config.yaml
parallel_block: true
init: "trunc"
init_std_up: 0.0698
final_lr_fraction: 0.0
MLP neurons of a small language model. Each row is named by its layer, matrix (down: output weights) and neuron, and shows model dimensions 32-159. Each number is 200 + 30 x the weight over its row's rms, rounded and kept within 0 to 999.
A block is one neuron, or neurons of one layer that tend to fire together. After each block is what it responds to, as a language model described it from the Wikipedia text at the highest values.

L11.down3,172,247,224,187,165,178,178,239,197,198,182,232,199,171,179,179,211,204,168,190,188,154,168,188,241,167,228,231,186,225,192,149,176,215,222,210,261,186,227,212,213,191,210,209,151,231,233,205,229,193,227,238,197,205,293,176,190,213,244,189,179,189,244,211,183,212,191,271,255,186,226,193,211,174,293,205,217,196,205,194,218,176,196,139,186,203,154,154,208,179,208,190,218,164,240,204,225,225,231,193,273,194,159,226,250,223,174,189,233,230,170,196,206,190,220,214,176,203,199,196,173,245,143,191,192,207,158,186
L11.down459,196,210,165,202,231,228,147,208,196,175,168,203,147,191,172,174,195,170,264,202,125,189,163,242,139,202,224,155,246,167,217,180,217,181,169,224,219,196,230,196,246,187,203,217,146,204,180,174,163,181,174,271,161,203,213,219,188,232,238,185,211,242,239,219,218,212,199,217,205,204,217,225,171,205,270,200,179,175,174,210,208,206,215,204,199,237,218,227,210,190,185,176,156,219,182,192,192,143,179,166,191,244,203,170,245,180,198,213,171,235,218,242,186,206,244,228,214,187,242,223,172,167,176,256,238,199,180,158
L11.down784,191,199,218,189,211,186,187,209,233,216,176,151,194,164,250,264,162,282,206,167,134,193,189,154,268,232,177,202,223,215,254,174,137,176,247,194,159,192,179,227,232,224,192,209,164,200,195,189,137,245,213,181,190,222,150,171,223,232,181,186,204,207,198,193,179,195,209,198,154,231,172,244,134,230,160,238,200,210,209,229,214,160,210,181,255,210,205,186,134,178,170,170,172,161,200,254,219,178,214,182,143,199,243,219,172,185,136,216,230,215,230,199,196,223,187,172,195,168,213,235,182,220,204,209,259,237,147,228
L11.down858,175,218,174,171,205,209,207,177,231,155,157,192,175,186,178,238,207,166,195,173,246,187,214,162,165,197,170,157,212,230,205,185,162,204,210,165,179,225,225,179,171,232,226,227,186,178,198,156,230,190,209,201,205,215,226,174,173,216,207,256,204,173,208,202,209,188,172,179,198,211,224,164,206,154,193,175,192,238,193,149,245,220,202,146,167,223,258,184,195,198,155,269,247,235,165,170,244,242,203,231,204,211,211,160,166,202,238,231,192,261,194,199,194,199,231,211,215,213,227,168,163,249,209,227,206,172,234,195
Responds to: Surname opening fragments. First or early subword pieces of surnames split into fragments, especially right after a first name in tables and lists, like G(obert), W(eather)man, McC(le)lland.

L9.down79,248,208,219,163,212,199,215,249,196,239,141,224,192,248,179,179,179,222,177,210,207,250,204,229,158,179,245,240,234,169,222,226,156,274,170,160,185,199,143,230,212,169,251,171,228,248,190,170,223,253,242,170,174,191,256,223,199,145,210,198,175,205,196,197,216,198,220,229,216,229,233,166,229,208,193,200,207,231,203,177,225,218,203,207,223,186,177,215,223,186,179,159,209,166,165,138,161,156,188,177,155,177,230,218,195,162,171,242,195,207,202,222,181,161,224,187,228,186,141,176,196,180,180,197,179,211,171,133
L9.down141,177,143,239,181,228,202,211,187,176,208,140,194,148,186,194,179,199,157,175,230,161,256,189,225,218,197,178,188,181,248,235,231,222,247,187,184,192,218,227,206,169,214,226,200,165,197,195,277,210,172,198,209,187,217,216,189,215,252,237,182,189,186,228,202,178,137,226,215,224,172,232,219,187,137,266,183,217,171,165,178,223,188,161,210,181,253,254,184,152,261,182,176,164,178,232,248,214,191,154,199,188,148,193,271,236,184,192,224,226,150,170,202,189,194,222,222,204,197,243,201,117,199,242,201,201,197,168,205
L9.down308,200,169,253,195,222,230,170,166,202,176,241,203,171,129,176,196,184,192,204,153,162,244,214,211,185,176,169,134,176,172,219,157,209,246,261,244,163,227,173,183,224,154,182,192,188,179,166,185,209,189,200,232,208,179,235,206,213,193,219,242,204,197,171,155,220,213,228,208,182,193,207,196,185,220,249,171,222,179,185,156,277,194,236,190,177,213,242,185,178,208,157,214,192,165,194,237,124,226,257,210,211,191,191,187,216,193,183,229,204,193,206,208,207,218,204,228,232,276,220,167,200,211,182,206,240,214,178,236
L9.down394,230,262,224,154,213,240,174,232,146,231,228,246,252,149,216,223,175,163,234,204,202,226,192,186,169,237,214,192,207,237,189,200,146,230,187,219,157,152,176,187,190,144,187,120,212,218,175,197,250,198,228,245,236,195,214,179,185,174,161,208,250,178,130,172,202,156,219,202,202,198,188,264,192,213,156,233,205,181,225,193,193,192,209,208,241,157,195,176,198,242,222,219,179,185,160,190,219,147,222,182,195,225,163,227,249,186,207,141,266,202,147,207,228,226,227,227,204,239,184,169,204,185,167,199,201,214,190,148
L9.down409,217,212,216,219,260,182,214,210,197,216,109,254,168,193,163,171,178,238,190,227,199,176,196,156,129,218,261,209,211,186,201,207,168,174,200,178,204,202,143,199,201,209,189,199,183,221,254,143,256,199,157,177,178,203,204,226,208,238,158,241,256,184,150,183,163,169,203,159,200,200,259,190,211,212,208,211,220,166,208,206,189,212,187,194,202,225,217,215,219,150,161,233,186,206,219,178,182,217,199,230,177,163,241,180,211,167,234,172,187,244,247,185,165,195,189,217,235,206,226,105,209,153,186,204,186,189,210,179
L9.down434,186,200,213,181,189,169,236,149,190,235,132,201,247,215,171,205,232,149,228,195,186,167,240,180,200,126,190,193,207,242,151,187,234,200,214,130,245,184,200,180,177,218,227,205,199,179,233,191,201,206,228,221,204,308,255,185,171,202,206,237,179,187,251,174,209,247,195,239,159,239,223,184,168,152,224,203,175,221,228,203,201,150,204,211,197,200,159,220,270,173,241,227,217,182,265,171,198,208,174,192,203,222,219,210,167,218,199,235,228,228,170,187,215,180,216,193,181,187,223,178,223,159,228,224,203,154,200,209
L9.down458,219,198,200,222,186,258,216,160,219,258,193,249,197,238,191,195,198,247,240,123,195,209,219,200,192,224,122,184,232,139,234,242,189,228,179,159,186,219,225,186,214,216,209,197,177,153,165,183,181,185,176,186,239,223,183,170,233,223,231,234,201,195,196,220,201,244,239,212,203,230,237,192,221,267,240,216,174,199,154,154,223,219,156,178,152,223,145,192,225,221,226,154,146,201,194,194,249,221,200,189,245,209,227,233,140,177,168,232,232,207,194,189,205,212,236,205,118,178,217,182,159,179,181,207,198,194,230,144
L9.down818,135,155,170,226,211,199,175,185,161,154,182,209,178,148,134,199,214,187,190,198,243,227,204,235,205,195,187,262,202,221,179,233,205,220,191,182,212,194,180,190,204,211,213,169,149,181,173,228,211,204,143,236,246,184,204,202,190,160,196,197,161,204,224,206,244,219,214,209,203,181,177,218,173,193,252,183,249,231,271,245,255,182,178,205,189,200,157,163,189,229,196,150,262,241,250,226,180,184,202,232,217,152,193,190,191,203,198,247,154,239,149,221,212,231,241,195,227,206,209,158,222,157,191,157,207,178,204,176
Responds to: Single-letter word openings. Lone capital letters or "a" opening a surname, title or acronym, often in tables and credits: B in "Badel", A in "A Dream Fulfilled", P in "PDP".

L2.down626,193,199,149,224,219,198,242,179,121,232,195,233,170,192,193,182,151,198,186,196,176,183,217,194,229,181,236,204,217,166,177,162,251,225,191,177,243,238,238,177,159,158,194,244,215,210,221,134,161,196,240,183,211,238,214,195,140,185,246,167,203,219,196,208,233,180,190,184,237,221,201,187,245,213,196,195,247,191,219,191,211,278,215,198,241,238,159,174,161,251,234,183,180,136,223,177,156,206,191,185,183,165,215,222,192,259,207,217,181,206,215,193,220,208,238,225,257,267,198,269,214,187,153,172,208,171,217,220
L2.down781,198,237,220,179,223,204,209,251,137,167,246,143,244,225,206,114,249,189,218,213,217,202,264,194,172,224,141,201,170,186,200,196,188,237,194,226,230,195,167,202,186,190,232,219,238,199,185,154,245,210,222,208,175,232,172,173,154,194,221,162,230,229,143,211,136,194,172,176,153,204,242,284,222,242,162,232,190,197,188,123,252,261,230,204,177,165,231,158,164,232,165,237,199,200,176,194,187,218,244,220,207,202,168,220,202,174,221,239,208,209,249,167,245,230,183,176,179,216,211,168,194,215,217,207,199,225,217,164
Responds to: Infobox field colons. Colons after infobox field labels that precede a number, like Elevation:, Height:, Total:; also table pipes before figures and mid-word pieces of names.

L9.down128,181,209,232,204,209,150,170,191,159,212,159,192,234,243,154,224,182,249,193,253,200,242,245,114,163,183,172,220,206,190,189,231,237,140,212,150,187,156,212,205,173,196,233,217,172,215,210,198,165,209,167,209,195,192,204,255,229,231,183,176,218,198,214,228,180,228,194,183,202,209,220,217,179,214,188,197,222,228,177,181,198,230,220,201,202,164,205,192,232,183,166,207,219,169,185,192,275,164,255,156,225,196,247,221,226,213,130,134,223,189,187,226,249,201,156,151,188,208,211,210,193,188,224,193,207,179,113,203
L9.down247,213,212,171,157,171,207,227,179,190,229,176,237,196,188,173,194,194,255,226,180,202,243,200,185,264,189,194,200,144,211,230,183,151,159,214,184,229,123,165,177,229,190,211,169,199,221,206,176,186,242,190,181,221,228,203,196,261,207,250,177,222,193,220,198,244,241,186,269,202,148,203,179,130,229,206,217,174,245,186,183,211,168,194,211,189,216,177,198,222,246,217,239,256,176,252,191,175,243,209,191,204,156,240,199,214,157,250,162,176,154,238,234,148,151,175,205,213,206,145,196,204,148,161,219,210,214,235,232
L9.down251,161,213,186,154,216,233,208,211,186,206,193,158,174,225,222,140,184,234,234,157,207,202,195,234,203,222,239,227,211,253,207,226,185,104,194,216,197,227,212,273,224,207,159,211,193,231,184,186,172,209,243,209,151,206,255,219,159,164,202,201,256,235,233,231,217,200,240,239,177,221,224,218,154,143,154,218,235,175,177,205,203,201,197,119,198,226,167,218,198,183,144,185,182,248,189,191,182,177,160,218,170,159,166,196,203,151,222,214,206,249,171,234,216,186,144,151,215,149,210,235,190,192,210,207,196,182,202,179
L9.down274,218,187,229,214,175,160,212,222,176,226,177,204,184,157,181,207,217,175,206,185,228,238,252,242,240,176,247,221,127,211,234,196,171,185,214,194,233,174,209,199,218,228,188,217,215,237,180,166,174,221,216,190,227,221,191,183,196,224,187,187,237,202,228,137,190,232,225,218,224,248,233,151,163,217,217,164,186,157,230,180,194,247,223,217,184,223,200,188,189,169,189,222,204,196,224,225,188,216,249,187,262,165,208,223,173,245,201,213,233,173,149,232,176,229,190,156,223,215,219,196,219,197,180,164,180,206,168,250
L9.down301,155,206,219,191,204,244,223,189,175,203,186,193,224,159,207,187,186,176,216,227,183,248,172,179,217,238,194,179,249,138,186,216,141,200,224,186,200,243,176,241,168,221,221,179,169,217,198,204,205,240,167,216,264,262,227,253,199,220,219,234,183,167,181,186,213,202,153,236,193,274,164,208,154,185,182,250,196,210,190,146,176,171,187,172,196,223,199,196,181,162,197,230,242,199,222,199,124,188,213,183,211,241,184,196,224,203,212,223,204,213,199,261,229,195,197,181,212,239,199,241,191,172,233,141,253,149,172,195
L9.down307,177,184,206,148,172,187,158,189,209,169,197,234,174,240,148,219,176,184,245,164,136,210,262,202,260,196,206,200,219,164,211,225,181,198,181,149,211,188,185,242,196,169,216,135,195,207,243,214,194,230,157,219,245,177,158,228,195,214,163,215,179,224,157,153,150,262,212,267,187,245,180,182,188,166,229,202,253,218,188,250,210,183,216,211,199,233,224,178,175,186,219,218,201,206,187,231,206,240,193,193,243,174,246,224,192,175,237,201,206,173,199,231,196,154,214,141,254,166,174,195,245,226,161,187,231,209,233,221
L9.down556,228,213,179,173,161,181,164,235,202,233,200,164,187,236,178,252,186,184,177,218,194,184,164,242,244,173,169,228,234,181,162,219,240,176,240,228,207,181,176,197,230,169,152,272,165,225,147,209,171,207,214,160,215,195,201,205,225,205,197,225,204,139,184,176,250,227,186,151,197,226,196,201,170,212,151,211,210,178,197,184,174,229,201,198,209,178,129,159,205,203,239,205,218,191,226,170,168,200,215,178,187,223,215,199,176,170,265,195,146,185,216,187,198,198,236,168,196,162,260,174,253,244,185,223,204,230,175,148
L9.down589,148,261,236,210,178,220,224,164,202,203,165,199,169,226,189,203,197,174,250,248,155,156,231,177,194,174,273,205,235,153,168,229,183,182,210,237,248,213,187,183,216,159,202,261,253,169,208,223,192,214,214,202,195,237,180,190,203,221,221,216,211,174,160,198,195,254,170,171,184,189,193,194,230,157,278,182,160,180,136,207,202,174,228,223,163,184,198,228,255,247,240,232,196,202,197,184,205,181,155,245,102,210,168,172,169,158,199,177,176,174,198,237,148,174,217,196,213,255,205,134,173,239,168,170,202,193,216,154
Responds to: Pre-participle adverbs and auxiliaries. Adverbs (often -ly endings) and auxiliaries just before a participle or adjective, as in poorly represented, newly created, was later tried, should be ready.

L11.down54,208,265,143,179,211,242,188,216,230,204,201,169,205,265,187,138,215,228,226,185,161,222,199,172,190,282,202,166,256,225,200,186,144,161,230,175,208,289,206,254,268,206,188,156,230,203,168,237,241,206,153,254,192,208,242,174,234,200,183,231,167,181,168,219,171,249,257,218,158,194,207,233,175,185,152,210,240,192,196,233,235,214,175,241,212,224,151,193,162,179,169,187,205,205,163,167,214,261,190,172,161,219,214,225,174,205,207,175,232,169,216,217,240,209,191,174,170,192,170,175,224,198,194,191,235,151,179,221
L11.down123,194,167,185,191,187,250,234,197,209,252,176,240,192,238,209,249,201,186,211,201,238,160,215,185,202,203,229,165,216,194,222,214,128,199,223,213,218,182,159,184,196,245,202,253,204,238,178,210,172,200,229,260,163,176,230,232,116,213,172,198,186,202,225,203,190,211,187,188,180,172,195,318,245,198,158,214,177,155,220,188,238,171,184,237,224,167,251,142,176,156,196,207,142,173,226,251,177,198,238,224,205,195,186,218,229,183,240,197,260,165,215,170,228,239,190,220,190,196,184,163,249,220,168,176,191,177,190,236
L11.down315,223,188,192,204,188,237,186,164,190,148,189,176,161,252,209,146,206,200,166,265,226,179,164,181,215,182,207,216,210,167,187,255,125,219,236,219,159,198,201,206,225,208,194,128,212,243,199,159,168,202,188,210,215,155,187,144,227,182,227,223,273,170,258,192,163,228,181,229,187,197,195,227,176,172,195,195,179,197,229,167,170,244,188,229,208,212,160,133,235,203,221,215,229,181,224,222,221,230,191,200,214,211,201,173,190,158,216,217,213,148,195,214,203,250,204,257,242,200,191,190,186,200,179,206,184,194,232,137
L11.down628,192,219,228,189,215,190,181,190,152,188,186,188,177,189,196,210,193,253,226,208,173,214,176,145,235,208,225,156,192,221,192,186,199,175,240,206,216,161,211,182,193,243,189,206,169,218,205,213,227,175,246,237,208,154,190,192,260,210,226,133,236,163,183,170,222,150,179,236,203,201,228,228,142,234,165,206,182,123,248,183,200,138,183,220,255,235,207,202,210,235,204,173,214,212,238,225,166,209,228,187,266,181,282,184,195,192,188,202,182,182,226,275,228,237,199,233,181,197,174,138,269,196,200,189,224,181,241,188
Responds to: Before quantities and awards. Function words and fragments just before a figure, result or honour in stats-heavy text: population of 327, at number 100, W 94–89.

L11.down263,213,211,200,247,213,208,197,222,204,194,206,210,186,197,204,179,204,208,173,178,124,205,238,149,246,168,205,226,177,199,186,237,203,165,202,177,159,145,202,167,205,222,183,187,234,240,233,246,245,209,174,254,130,227,186,206,213,204,196,218,178,223,169,189,187,244,181,287,229,194,175,188,173,206,220,203,220,177,210,205,213,203,215,173,168,192,165,223,195,240,162,263,214,253,194,254,148,162,181,227,233,210,252,218,235,207,182,191,164,222,234,173,158,191,188,200,237,179,194,238,176,198,292,214,214,201,227,248
L11.down356,222,145,196,176,132,153,288,188,192,193,191,238,214,226,159,224,191,205,213,193,208,172,164,170,194,187,195,226,182,194,195,212,207,208,214,180,209,222,188,190,195,176,197,156,180,165,213,232,197,191,227,182,174,218,187,194,168,177,223,211,153,212,188,223,197,226,187,217,213,171,230,193,176,170,278,175,257,185,210,165,224,190,191,176,220,204,150,170,213,204,169,187,183,250,249,175,226,180,227,203,219,161,209,240,149,239,181,229,152,236,252,208,221,153,214,194,167,200,159,182,169,195,201,213,280,139,227,199
L11.down747,197,233,192,206,202,195,153,164,177,223,164,223,174,197,222,204,212,219,198,261,155,234,187,243,178,237,225,222,186,198,195,202,205,229,218,131,229,160,216,214,221,164,219,202,204,208,197,207,197,158,152,261,215,220,178,216,249,241,130,195,229,209,231,186,243,197,116,242,199,214,249,226,239,202,223,228,220,151,267,180,236,163,221,156,196,180,182,165,204,190,243,233,146,150,210,222,206,183,159,199,182,181,233,222,189,204,199,237,219,251,208,213,196,198,148,186,154,204,197,190,222,182,180,211,211,197,232,226
L11.down825,192,186,174,181,171,143,177,176,163,186,200,230,193,240,221,210,216,174,245,213,210,205,206,203,221,205,228,176,199,167,244,213,177,226,175,219,182,200,147,158,172,226,189,187,222,184,164,210,184,167,147,214,128,196,192,229,203,212,209,158,188,170,173,197,175,225,196,178,262,169,246,219,218,225,278,163,177,225,224,221,251,220,229,248,157,248,149,168,160,159,156,258,185,190,187,224,247,133,203,243,144,196,209,257,235,168,240,212,159,195,169,246,189,195,139,237,200,228,200,245,168,272,194,175,174,216,166,238
Responds to: Main verb after subject. The verb (usually is, was, has been) right after a sentence's subject, often a pronoun or name, as in she is, it was.

L2.down268,208,213,175,178,190,215,251,179,203,167,231,155,149,145,255,231,200,239,151,161,250,156,217,217,234,172,168,231,189,216,172,195,211,234,231,180,194,227,232,220,165,217,134,172,180,187,221,220,188,233,156,227,231,253,172,174,187,269,213,180,190,220,235,201,143,200,204,238,185,143,252,197,154,195,210,168,216,185,195,227,171,192,207,216,187,203,158,219,203,208,199,212,187,239,187,189,211,136,227,228,126,197,217,231,220,168,194,199,213,225,234,198,191,198,229,160,200,229,173,203,232,158,234,175,201,140,237,202
L2.down763,180,212,165,215,190,212,122,156,175,208,175,222,192,193,226,217,181,225,205,187,211,188,232,249,180,112,182,215,207,217,210,179,214,211,210,234,223,197,215,177,236,190,192,221,221,206,196,213,160,206,190,175,200,172,188,217,238,224,211,201,177,172,186,210,185,212,167,233,229,144,224,233,170,180,219,189,202,247,187,182,197,247,213,205,193,207,195,232,246,193,190,194,210,198,119,253,215,229,226,210,230,215,250,237,143,231,207,184,255,187,196,231,196,214,242,143,190,221,237,213,183,176,207,222,150,203,214,185
Responds to: Copular/linking verbs after subject. Forms of be and become right after a sentence's subject or a modal, especially the opening was in biographies and entity definitions (was, would be, became).

L9.down77,218,167,189,218,231,164,172,183,195,178,195,202,216,205,227,186,173,221,232,225,250,237,259,217,182,177,211,149,224,228,157,232,160,238,120,239,175,194,205,186,224,172,247,291,203,210,189,160,147,189,196,164,212,225,181,177,234,217,226,199,221,228,239,266,182,164,200,161,186,209,199,246,161,176,217,255,248,198,236,181,240,211,212,202,205,214,165,210,229,173,224,234,191,167,173,245,177,222,177,210,221,208,230,235,197,177,175,208,160,172,195,241,208,184,185,167,212,218,225,167,151,226,155,204,206,168,187,186
L9.down112,197,216,216,182,166,205,239,189,177,181,199,223,188,196,208,218,216,229,229,152,191,105,214,197,184,194,166,229,169,200,193,199,216,177,222,209,246,175,221,168,243,213,208,199,228,183,162,243,193,189,271,198,209,220,185,173,211,191,181,143,217,232,207,230,210,237,162,200,166,206,209,213,221,182,128,192,147,189,198,191,206,238,180,279,222,232,167,236,240,255,162,215,247,216,211,191,194,182,218,201,216,179,204,161,237,140,157,194,209,156,185,147,162,196,150,186,236,220,215,169,140,212,216,147,177,189,197,209
L9.down116,262,162,192,203,189,210,202,198,189,189,201,180,175,195,160,212,239,169,242,218,177,149,237,153,185,192,163,188,226,205,215,137,178,123,172,133,238,224,195,193,210,224,130,270,270,215,231,121,201,177,189,171,183,235,195,202,158,193,242,163,185,236,164,247,154,164,204,227,228,223,225,170,163,198,151,170,176,173,221,202,149,231,185,227,190,201,207,249,212,241,169,190,199,152,226,189,182,213,260,184,267,201,237,219,164,222,212,223,173,208,221,213,171,216,217,237,209,173,190,138,192,170,192,196,211,177,204,214
L9.down570,223,203,201,178,211,184,236,194,208,170,225,174,187,186,185,213,219,171,298,217,239,238,196,177,249,222,207,160,181,256,167,169,212,141,158,229,170,173,192,256,193,192,222,267,244,250,212,200,171,224,240,218,250,174,108,211,205,167,154,111,193,162,213,203,170,200,176,197,225,201,164,176,200,175,175,188,219,196,212,200,205,198,196,180,237,204,212,247,186,229,224,187,188,204,197,229,172,164,187,210,228,145,160,218,215,196,175,190,183,232,230,236,225,188,177,228,174,215,200,267,196,224,157,240,247,170,212,183
L9.down584,242,252,242,231,148,227,145,183,166,189,197,138,226,210,164,214,215,266,193,203,231,213,208,185,191,245,191,234,172,224,205,217,165,171,233,165,245,204,232,219,164,139,180,179,154,208,176,203,161,168,261,172,206,183,233,191,194,236,249,219,284,223,241,201,152,240,214,185,188,205,192,211,150,170,197,230,185,168,230,200,235,240,157,218,164,248,207,197,187,155,157,233,231,189,242,209,187,242,154,164,181,169,138,225,194,196,200,239,185,170,221,198,225,243,185,195,191,208,227,171,210,197,166,189,261,160,239,272
L9.down618,199,199,218,171,213,226,203,152,165,169,218,254,267,198,167,185,171,226,194,246,191,209,259,184,199,205,221,221,134,205,169,224,185,304,161,212,223,183,237,192,224,178,147,209,158,217,213,182,191,193,186,224,210,178,163,210,234,246,184,221,233,232,234,224,160,220,171,265,259,200,217,219,230,219,140,172,205,183,210,183,215,164,217,225,239,162,178,165,120,187,198,282,183,197,151,158,204,231,185,191,190,215,194,186,173,207,166,164,228,174,153,194,199,205,190,176,181,192,219,147,216,196,202,184,184,199,162,187
L9.down785,159,246,121,221,152,172,226,201,227,163,199,189,213,147,198,179,151,197,194,218,192,225,167,177,212,225,135,203,166,211,209,228,242,208,178,191,247,195,255,203,234,223,238,195,199,221,195,210,201,168,170,203,170,204,227,210,190,164,229,236,205,221,176,234,184,223,217,210,194,226,210,217,164,190,195,245,194,150,175,203,145,220,177,206,253,210,193,221,190,192,203,216,233,156,243,159,199,264,211,208,216,200,168,207,221,156,213,154,230,212,212,199,212,228,240,222,125,232,197,203,228,234,208,197,155,121,161,187
L9.down836,156,221,262,194,151,189,196,217,182,171,212,213,223,225,166,137,241,181,211,199,208,258,203,166,170,228,172,247,196,156,201,218,159,283,209,201,251,177,206,227,246,196,167,197,193,190,205,246,262,218,167,185,167,189,208,186,224,222,179,224,236,179,207,211,214,183,174,180,195,207,186,224,216,197,130,189,157,212,184,209,225,200,178,219,244,175,226,216,172,179,178,248,186,163,166,167,226,256,246,189,153,147,245,186,210,192,208,183,181,198,157,189,193,222,168,164,217,195,187,151,244,182,168,208,218,164,190,216
Responds to: Before a numeric value. Words or punctuation right before a number, amount or statistic, such as "grossing", "for about", "Density:", "increased by" and table cells; weaker on other verbs.